From a checkpoint of a small transformer trained on Wikipedia: untied embeddings.
MLP neurons of a small language model. Each row is named by its layer, matrix (gate and up: input weights) and neuron, and shows model dimensions 128-191. Each number is 128 + 32 x the weight over its row's rms, rounded and kept within 0 to 255. A neuron's up and down rows have the sign that makes its largest values positive.
A block is one neuron, or neurons of one layer that tend to fire together. After each block is what it responds to, as a language model described it from the Wikipedia text at the highest values.

L3.gate177 [129 120  86 179  54 123 144 150 148 138 134 132 132 156  70 175 113  86 186  94 100 128 159  76  78 156 101 181 144 128 107 133 137 146 113  68 117 127  50 120 117 111 176 128  94 103 123  65  98 122 157 153 220 147 114 133 119  85 118 167 116 129 103 121]
L3.up177 [142 158 110 122 117 136  82 113 163 138 132 147 122 158 118 134 113  98  74 165 158 155 116 129 103 132 170 156 128 153 137 121 113 140 136  84 126 178 119 193 151 135  97 155 162  67  83 163 144 162 128 140 130 197  99 153 197  63 134 123  79 119 123 125]
L3.gate612 [152 114 105 138 150 149 126 132  55  53  97 112 120  86  96 121 120 102  88 188  99 118 114 143 109 119 122 141 148 118 106  86 126 118 151 124 108  79 189 120 129 159 149 165 169 134  90 135  84 100 196 114 102 143 121  88 160 137 109 135 141  85 164 141]
L3.up612 [110 106  90 150 129 106  89 142 159 155  99 121  89 130 107 141 121 127 103 178 136 146 124 149 115 162 157 148 120 158 154  99 190 126 121 135  49  70 196 102 118 107 139 153 133  94  90 136  58  91 127 153  91 127 128 197 140 164 122 134 191  78 134  95]
Description: Paragraph and section breaks

L3.gate757 [138 149 160 119 122  88  68 131 185 116  95  96 121  75 129 171 114 145 131 124 133 124 144 113 121 138 141 106 146 126 147 156 105  86 137  97  68  87 121 140  99  97 115 138  41  96 133  90 103 105 104  95  97  97 124 172 162  73 110  80 127  44 129 129]
L3.up757 [122 135 137 141 119 119 175 154 108 119 101 134 159 107 119 129 119 126 145 178 166  94  83 132 105  74 217  76 152  83 170 121 146 120 121 117 110 188  78 122 126 138 102 135 126 121  65 119  84 150 107 190  99 166 169 115  51 128 151 106 190 127 107 110]
L3.gate998 [103  73 174 125 136 145 114  94 164  90 145 113 111 120 133 145 104 144 178 176 160 107  86 126  98 132 124  52 178  88 143 140  78  85  93 124 131 174 161 125 173 134 153 129 111 122 146 131 114 153 124  76 145 118 107 192  79 104  97 199 130 139 114 151]
L3.up998 [ 78 135 137 112  84 100 107 113 113 112 109 127 108 138 129 152 118  77 135  79 110 159 170 132 157  97  94 218 101 126 139 127 132 123 121 121 104  90 145 124 101 142  56 107 181 145  80 116 171 123 106 201 159 129 101 134 177 102 135  63 188 158 105 120]
Description: Word-internal continuation pieces

L2.gate94 [139 109 145 127 134  90 140 158 127 148 108 141 121 143 167 124 109 171 110 111 110 168 120  98 122 142 142 133 150 122  84  64 129 164 186 142 145  96  97 165 105 137 100 140  97 150 126 107 106 141 144 178 124  75 170 148 161  92 133 156 152 129 178 115]
L2.up94 [101  59 159 164 163 134 140 105 112 114 104 109 150 199 167 118 135 111 138 141 127 144 117  93  82 101 160 156 140  93 110 104  42 123 120  80 146 132 146 121  86 147 127 126  52  88 124 121  87  94 158 139 108 117 138  85  72 143 113 138 124 162  94 127]
L2.gate192 [120 108 199 174 127 145 127  69 108 160  99  96 165 119 138 128 107  83 131 159 127 145  90 167 123 109 192  91 110 100 192 130 137 119 119  99  52 111 158 105  97 107 115 125 172 140 138  79 111 136 105  60 122 148  91  87  54 184 145 168 139 175 191 148]
L2.up192 [170 129 185 104 192 142 201  80 130 188 128 132 111 148 124 140 112 117 117 138 148 157 106 147  92 118 161 134  44 187 203  98 126 113 127 155 132 107 121 167 158  81 152 131 136  99 172 158 115 109 148 147 142 124  99 136 134  98 102 136 134 134 134 118]
L2.gate266 [ 94 116 124 152 117 169 128 187 116 132 150 140 106 142  83 153 167  90 129 147 155 167 142  84 175 149 123  82 156 113 160 112 141  86 174 104 140 167 134 135 153 120 126  69 181 136 170 144 166 109  95 115 156 123 107 189  96 121 176 121 152 136 120 160]
L2.up266 [ 37 140 112 112 159 119 132 173 176  79  93 112 131 140 131 123 141  65 186 138 157 141 126 116 136 203 105 132  48 113  56  86 127 146 116 166 145 153 144 187 114  62 190 139 140 133 133 144 118 142 110 133 121  84  98 146 127  96 157 110 120 105 162 164]
L2.gate290 [158  99 106  65 116 144 153 115 129 114 163 111  91 133 197 111 115 125 172 179 130  90 124 153  99 138 119 138  83 131 121 121  93  40 122 175 124 166 114 155 122 101  54  97 101 131 133 130 154 101 145  94 117 167 117 136 100 144 117 167 152 182 133 161]
L2.up290 [134 158 183 112  64 180 110 107 163 137 111 108  81 120 130 155 122 173 107 125 123 173 149  63 126 133 141 154  74 152 170  53 147 110 116 187 131 117  71 124 138 172 100 113 151 151 107  99 135 131 141  61 103  95 166 109 155  67 190 126 130 153 126 116]
L2.gate317 [130 120 132 106 114 117 159 185 179 121 165 123 144 126 201 148 115 220 102 182 148 171 118 108 128 126 146 127  91 163 101  81 133 107 103 132 111 127 149 104 108 150 156  93 158 142 138 169 113 162 115 107 101 145 130 128 119 110 211 117 135 103 116 144]
L2.up317 [131 106 171 100 117  97 166 162 186 119 127  82 107 137 127 105  95 123  63 107 126 163 148  98 143 127 174  73 103 131  80 129 141 107 124  94 122 109  96  75 117  98 113 113 113  71 150 131 173 127 111 123 120  74 145 120 147 119 136  96 147 104  87 116]
L2.gate417 [155 126 152  83 148 112 163 118 182 140 114 104 127 136 104 115  89 154 186  78  79 173 174 111 120 127 117  54 103 115 135  84 152 101 128 114 162 134  39 153 149  96 149 143  90  97 103  63 132 140  91 177 129 140 142 120 121 116 127 146 138  99 134 117]
L2.up417 [139 194 108 172 177 104 108 181  77 127 170 121 143 107 188 124 112 154 156 115  99  34 145 109 150 137 180 167 134 165 138  68 128 128 152 181 107  97  91 125  84 167  75 142 171 152 100 138 159 154  76 108  66 177 124  99 117 103 142 114  99 158 135 119]
L2.gate459 [ 88 163 106 159 152 139 135 160 181  96 116 124 113 149 163 125 147 122  71 108 132 121 142  95 160  91  57 125 170 116 140 143 106 103 116 122 119 109 146 150  86  88 151 131 154 105 123  78 245  90 142 148 126 150 147 178  91 134 174  87  94 178 120 104]
L2.up459 [125 139 170 125  91 200 140 176 150  82 158 105 112 158 156 178 114 163 119 170 103 164 114 109 151  73  33 110 118 100 140 115 131 151 176  91 138 134  66 147 142  86 132 107 140 104 122  88  97 137 142 144 122 124  96 146 139 119  84  89 107 130 125 109]
L2.gate729 [150 159 133 147 148 115 139 128  90  99  99 153  71 144  91 156 142 115 132 124  75  89 119  81 122 106 101 104 148 150 135 105 148  89 121 132 144 138 165 145 124 121 174 110 112 142 133 151 155 180 106  70 155 188 132 138 113 125 120 170  92 117 112 102]
L2.up729 [ 78 164 115 116 142 122 106 136 142 136 134  87  57 140 210 127  85 130 241 165 167 125 160 123 157 115  93  54 120 159  70  84 132 169 136  71  70 114 163 125 135 137 150  97 167  92 152 138 127 158 138  94  92 104 142  96 145 111 134 157 157  95 132 110]
Description: Mid-word fragments after consonants

L5.gate119 [193  92  97 125 127  99 156 154 201 188 109  53 119 121 123 128 132 132 129 157 153  41 110 125 164 146  95 121  84 142 140 152 163 122 131  89  50 133 130  96  53 156  97 171 157 159 162 123 173 164 159  99  82  87 171 161 127 136 135 107 150 136 117 132]
L5.up119 [162 124 163 159  92 147  81 207 105 120 133  89 132 188 145 159  76  98 116 144  78 116 170  81 192 116  91 151 139  76  55  38 165 126  84 134  79 134 159 134  63 118 139 131  95 138 128 149  95 126 133  64  81 217 122 135 156 107 154  69 103 112 129  85]
L5.gate177 [175 116 142 170 136  58  36 168 149  99 143 159 134 140 130 138 152 177 107 147  96 173 171 128 124 138 112 144 122 223 147  73 183 158 101 137  62 115 120 171  70 116  88 112 147 100 114 155 148 172 148 167  65 156 151 187 134  97 135 104 161  61 146 155]
L5.up177 [115 167 143  85 162 151 114 139 183 157 136 143 109 160  99 142 100 130 167 157 159 130 119 101 197 159 158 108 114 128 130 136 216 128 135 109  68 134  80 199  56 142 134 209 121 126  94 107 156 118 140 164 157 118 116  35 104 141 130 116  73  98 135 161]
L5.gate234 [128 149 153 151 113 160 138  95 184  69  72 172 191 129 100 143 185 131 136 167 118 141 145 112 158 163 101  94 142 139 138 154 157 195 174 146 112 117 134 205   7 148 169 180 105  96 122 100 171 103 203 156 122 220 174 120  51 113 219 155 162  99 129 129]
L5.up234 [119 131  52 150 186 141 129 130 134 103 158 103 110 178 177 149  93  96 129 179 214 154 166 104 163 134 103 137  67 102 109  68 138 175 144 141  84 135 137 151  39 121 181 119 112 172 162 164 137 148 103 123 114 108 126 151 117  78 107 119 115 132 124 118]
L5.gate387 [133 134  92 118  84 163 152 152 145 128  51  90 187 121  65 136 190 154 134 173 105 149 144  45 157 135  38  73 118 158 120 163 132 129 149 139 100 135 101 164 143 107 103 147  88 129 122 108 146  90 170 137 121 118 120 177 117 121 101 142 153 116 125 152]
L5.up387 [128 129 116 140 150 105 137 145 116 136 109 128  76 172 190 167 172 173  75 122 109 134 166 128 137  97 124 114 143 108 138 163 134 163 106 126  76 132 118 149 102 153  99  55  63 143 111 174  98 136 172  42 136 160  94 191 155 105 113  89 120 143  89 133]
Description: Surname-final word pieces

L5.gate36 [162  76 104 167  60 126 125 192 100  85 132  96  56 143 158 145 101 212 136 170  95 154 171 149 133  97 155  59 129 148 100 115  97 139 109 168 126 137 180 124 118 154  97 139 147 113  74 138  88 105 148  85 123  95 140 166 123 124  94 143 136 155  95  64]
L5.up36 [150 101 110 162 102  95 174 183 105 120  96 138 101 140 144 126 132 166 157 182 137 111 122 162 131 121 117  65 134 148  98 120 108 139 124 130 135 154 169 141 141 139 120 173  96 102 132 116  76 148 176 122 125 122 124 112  97 166 125 136 140 129 145  64]
L5.gate115 [ 68 173 141 130 116 109 140 180 165 108 153  82 148 146 146  98 206 118 220 135 111 151 136 112 151 133 154 146  48  77 124 140 103 174 102 156 151 123 162 104 131 105 157 100 171 124  50 166 120 127 189 112 117 147 210 150 172 201 139 118 141 143 120  44]
L5.up115 [116 118 141 113 136 101 128 115 132 143 151 137 204 132 126 116 143 154 142 128 147  99 100 114 214 145 113 114 136 162 145 166 192 126  95  97 102  84 171 126 142  73 159  99 124 134 155 136  92 135 166 128 116 182  86  79 122  97  64 100  76 109 100 127]
L5.gate260 [132  69 112 131 136 127 106 172 126 177 154 152 201 163  74 132 119 131 145 148 113 202  88 153 134 124  76 114 128 103 132 139 105 106  93  99 119  89 139  75 128  60 132 161 114 167 147 127  87 133  92 143 173 103  93  69 179 100 114 128 183 131 142 121]
L5.up260 [122  93 112 125 119 127 109 109 162 112  72 146 104 124 131  74 114 104 211 143 130  38 150 167 113 169 173 113 125 138 126 158  43  90 162 116  83  74 104 141 144 155 141 130 118 120 102 138 164 157 142 100  97 179  64 150 162 160  92 162 171 149 132 172]
L5.gate940 [133  78 126  97  84 114 191 130  99 120 151 144 125 145 211 154 150 174 122 170 161 158 100  80 130 144 122 141 156 107 126 133  57 113  88  62  63 143 121 142 105 111 103 154 146 187 164 112 127 148 159 201 154 144 102 180 139  81 138  88 163 147 159 143]
L5.up940 [ 95  92 134 132 114 132 153 137 110  98 177 126 163  88 151  75 136  87 124  45 119 155 117 110 159 165 118 112 144 131 125 124 100 165 153 196 147 229 185 119 132 112 100 116  88 145 140 162 134 130  88  99 185 140 181 157 147 138 104 138 177 138 138 107]
Description: Section and row breaks

L2.gate386 [129 117 165 119 154  90 118 183 154  78 153 162 160 186 123 188 173 110  85 103 131 165 139 117 122 116 106  92 109 181 170 178  66 129 159 126 166  81  69 172 130 169 136 107 107 113 130 150 105 111 183 121  91 159 147 119 129 151 123  97 165 174 185 124]
L2.up386 [151 134 119 110 117  99 159  69 145  69 215 141 189 155 128 154 249 113 116 127 149 181 135 152 158 140 112 182 179 111 181 110 155 142  96 164 188 127  92  98  27 159  90 126 101 127 127 124 119 132 161 112 115 101 198 144 181 136  75 120 122  78 164 146]
L2.gate447 [129 119 193 124  77 132 182 183 148  95 140 105  88 107 121 193 165  92  97 122 231  86 161 114  89 134 114 134  96 178 139 140 130  86 115 171 141 180  92 143 135 134 119  62  97 153 127 125 116 104 168 118 161 158 139 155 116  99 176 146 129 119 143 123]
L2.up447 [ 46 146 147 106 113 112 101 150 137 126 122 136 138 217 179 171 146 114  89  86 148 117 123 155 118 158  99 133 125 129 149 112 125 110  81 152 146  91 141 174 167 134 117  72 106 152 139 146 192 116 117 203 123  94 148 109 108 146 149 155 103 140 150  92]
L2.gate503 [110  85 179 130 148 153 111 161  69 121 100  97  53 129 156 137 113 156 170 141 152 150  98 133 112 104  99 117 146 158  72 166 103 114 156 131 165 124  55 145 129 159 102  83 141  96 120 147 113  85 112 133 144 158  68 185  99 132  71  51 182  85 150 164]
L2.up503 [127  76 159 100 126 152  89 148 107 111  78 132  98 168 123 127 111 118 118 128 150 149 130 125  90 101 122 164 111 166  92 152  45 117 168 116 159  91 146 115 134 164 148  46 140 103 121 115 151 103 142 126 156 136  96 210 118 104  62 106 170  63 169 151]
L2.gate673 [112 123 130  75 145  91 165  58 112 136 173 194  99  74 186 134 133 106 113 130 168  93 127 111 125  98 142  80 162 126 116  92 143 118 130 170  80 138 156 130  87 121 119  80 126  93  91  72 134 161 178 172  97 200 135 118 110 131 107 195 100 129 150 143]
L2.up673 [117 111 213 155 158 102 119  78 118 125 165 144 160 173 138 214 112 102  74 149 115  73 139 120 110 183  78 149 112 155 112 117  82  81  97 198 135  96 159  73 149 152 125 132 127 143 156  82 132  99 138 146 150 141 192 146 121 134 122 151 109 120  96 111]
L2.gate694 [151 141  36  85 126 131 166 114 132 184  86 132 114 158 100 162 141  92  95 109 171 191 163 151 134 111 131 157  98 184 151 150 171 126 179 154 164 117 120 173 126  61 170 146  91 165 106 144 137 154 162 163 119 144 112  63 135 143 129  96 149 112 190 123]
L2.up694 [124 123  98 110 112 134 231 150 115 156  96 203  89 136  79 152 130  99  92 149 162 135 161 160 154 131 139 170 103 153 170 112 180 152 159 153 155  92 131 172 110 122  79 105  95 145 132 143 147 143 168 139 151 145 121  82 148 156  85 120 115 116 233  96]
L2.gate711 [176 128 163  74 117 127 129 130 130 130 219 161 155  81 160 123 165 128 126  98 153 112 121 191  85 153  93 103 131  63 136 155  98 168 155 161 102  82  48 115 136 119 124 104 136  80 135 158 107 128 173 143 181  84 130  91 117 153 145 144 143  67 122 102]
L2.up711 [124 177 139 114 123 130 131 105 133 146 119  92 116 111 179 126 137 109 138 125 122 156 136 104 168 105 163 132 131  38  76 100 119 166 162 146  89 176  41  70 134 122 170  99 149 131 125 109  88 170 198  77 132 140 176 114 108 122  91 178  88 120  77 125]
L2.gate950 [132 131 105  68 187  74 153 115 120 120 172 117 134 114 150 181  95 161  98 143 113 143 141  91 120 213 172  89 106  81  96 129 148 129 142 150 162 124 124 152  97 106 119 107 103 102 197  80 163  93 125 131 119 147 153  94 128 201 138 142 175 142 214 118]
L2.up950 [190 135 136  98 150 118 171  63 128 132 150 163 150 132 137 209 162 127  96  91 143 106 146 100 104 116 134 138 142 154  90 187 158 110 158 145 120 159 223 145  56 125 183 176 150 151  96 117 115 146 105 197 146  91 118 120 109 175 108 146 119 110 195 133]
L2.gate964 [130 200 119 124 107  69 116 128 125 135  88 128 110  76 106 134 152 181 134 141 129  96 134  94 108  74 116 118  46 110 150 154 146 147  83 122  86 146 160  89 132 124 136  99  98 121 109 151 159 152 247 133 180 143 142 164 131 123 118 179 155 182  98 158]
L2.up964 [115  97 112  86 108  92  16  95 152 154 162 129 130  92 124 133 197 174  98 143 153 111 110 129 127 100 107 140  83  72 160  73 108 102 119 113 137  94  63 137 143 121 132 133 132 134  93 144 175 136 163 101 156 186 139 156 108 124 141 171 148 160  99 107]
Description: Word-completing suffix pieces

L3.gate348 [ 93 121 186 165 145 110 129  93  60  84 108 177 135 160 110 150  74 124 131  80 161  83 108 134 104 125 165 109  81  91 108 195 134 130  91 166 153 104  88 172  71  92 125 140 130 181 152 114 145  69 142 120 109  89 138  65  59 120 120  90 129 154 128 152]
L3.up348 [ 84  64  14 127 128 140 143 114 114 107 137 138 117 164 114 123 155 128  89 124 123 164 108 153  98 208 125 159 129 124 203 172 126 137  91 124 154 124 129 184 181  57 142 143 116 106 115 159  99 153 133 150 115 114  82 146 136 104 160  67 118 109 121 123]
L3.gate670 [106 148 114  95 104  78  77 117 104  89 110  85  62 156 178 135  99 112 128  88 151 128 123 131 125 119  76 117 170  98 135 140 163 110  90 132 162 137 142 166 141  59 157 122 137  90 108  84 133 154 205 108 138 153 149  71 205 172 100 125 175 175 149 124]
L3.up670 [120 160 128 139 107  91 178 143 118  91  98  93 123 116 109 152 132 186 145 150 121 130 112 142 111  69 134 127 183 154 169 177 149  93 162 128 102  99 124 185 127 126 169 172 158  91 106  69 110 128 161 157  82 119 184  60 177  99 144 111 136 197 151 165]
Description: Word-final fragment completion

L2.gate180 [ 87 107 123 111  88  96 101 103  66 170 153  94 106 128 164 161 108 152 116 199 103  76 131  99  88 149 132 129 124  94 130 133  92 160 151 193 121 159 140 146 137 152 189 103 128 116 194 134 104  81 161 131 198 192 142 119 100 144 156 150 151 145 113 127]
L2.up180 [148 151 166 135 149 133 104 117 130 100 122 142 118 126  78 131 106 100 125 121 116 128 134 125 164 129 157 105 136  96 151 116 137 127 121 136 161  66 104  90 128 123 120 111 133 109 137 165 144 137 103 144  45 134 158 175 159 189 122 122  65 116 160 255]
L2.gate190 [104 157 109 125 125 116 135 141 129 104 150 109 168 105 102 172 176 152 128  84 130 108 127 137  84 126 168 174 108  99 158 172  22 151 153 197 167 146 138 179  96  76 164 145  26 146 196 144 123 163 155  39 136 102 177 156 171 105 153 139 161 105 195 130]
L2.up190 [131 101 123 113 115 117  90  96  82 142  90 120 159  71 117 166 139 108 182 180 125  45 122 153 131 106 167 145  78 104 112 135 158  98 147 169 106 119  88 114 132  92 170 172  72 165 148 146  84 181  79  88 109 180 145 168 142 199 121 167 193 101 133 130]
L2.gate201 [ 92 110 122 108 111 164 132 149 105  84 158 180 121 120 131 150 111  95 103 148 157 106  77 161 133  94 181 139 145 127 138 225  95 126 156 127  91 107 112 125 130 102 136  49  91 135 219 121  90 115 213 150 148 105 148 104 150  76 146 134  91 116 124 127]
L2.up201 [128 124 141 132 100 108 124 108 130 169  91 169 153 139 146 147 177 160 135 140  76 105 112 142 124 184 127 113  52 153 119 128 131 159 129 111 139 112  82 158 111 143 139 115  99 108 186 170 113 148 127 149 162 117 139 157 164 178 158 132  93 107 101 166]
L2.gate376 [139  98 155 114 123 119 126 130 115  82 152 164 174 147 140 154  97 121 117 103 102 125 157 116 137 122 129  97 137 112 113 160 130 161 145  97 147  85 153 124  87 115 145  47 144  34 190 120  80  84 142 161 160 133 131 173 111 137 141 118 109 111  99  64]
L2.up376 [192 115 181 122  88 139 106 158 140  86 120 134 158 138 104 151 118  92 189 103  83 140 136 125 164 105 126  93  80 148 118  64 145 124 196 106 133 136 131  62 121 129 140  92 123  71  67 140 104 149 115 138 153 124 137 185  96 158 105 144 120 115 162 157]
L2.gate600 [130  80  78 168 117  87 150 200 133 157  98 119 124 125 121 124 199 149 129  94 121 155 138 108 119 111 171 108  17 119 155 107 144 135 148 111  63 142 156 135 142 112 126 101 151 108 106 126 181 116 161 120 148 122 133 147 130 160 131 122 140 136 105  76]
L2.up600 [109 129 142 140 133 117 120 146 110 165 147 112 127 142 109 117 109 183 163 131 153  90 119  98 168 121 119 120 121  98  88  67 130 140 133  98 103 176 137  93 129  95 119  79 139 146 124 138 101 179 146 135 151 113 101 112 133 111 104  83 147 146 134 138]
L2.gate621 [175  99 108 101  90 114  85 121 119 162 117 148 114 116 146 164 179 133  96 108 147 121  88 148  63  90 154  92 137 121 124 103 121 145  39 126 109 109 124 197 113 104 155  23 156 126 133 124 120 141 237 164 170 118 116 160 106 162 148 147 124 122 107  92]
L2.up621 [116 132 139 130  94 140 112 161 134 149 162 138  97 182  98 141 213 147 132 140 199 146 131 147 131 142 131  99 122 130 118 200 121 148 123 135 126 135  86 111 152  91 126 144 105 109  92 142 120 135  97 111 142 157  90 159 140 140 160 115 117 126 125 129]
L2.gate958 [ 83 134 144 121 140 145 180 104 133 144 167 134 129 120 115 208 148  91 162  87 103 149 114 148 129 150 100 115 161 117 197  75 133 109 129 133  67  67 110 161 125 158  85 111 113  75 169  74 168 126 115 176  95  88 131 178  98 115  23 135 153  95 110 102]
L2.up958 [ 75 149 136 189 151  76 129 114 122 166 133 113 140 120 146 151 132  66 184  80  73 116  89 125 157 149  38 162 116 167 148  98 171 134 134 138 102 125  70 187 132 199 103  82 152  65 158 120 186 134 116 163 115 158 139 118 101  56  71 151 129 137 116 129]
L2.gate1004 [151 102 120 121 147 145 159 130 129 151 116 164 162  99 120 116 159 124 146 152 114 102  98 164  95 148 140 144 137 125 134 179 124  86  62 123 132 132 159 123 144 127 118 104 133 151 225 159 106 192 199 131 201 191  84 140 120 127 177 166 145  86 132 146]
L2.up1004 [216 131 205 125 124  61 136 128 104 144 150 158 154 133 138 139 158  80 141 212 127 124 118 101  89 195 133 109 102 139 140 115 136  57  84 163 110 158 161 102 139 149 164  82 157 104 210 126 157 192 133 133 173 136  93 167 146 109 116 142 160 144  91 182]
Description: Wiki section-heading breaks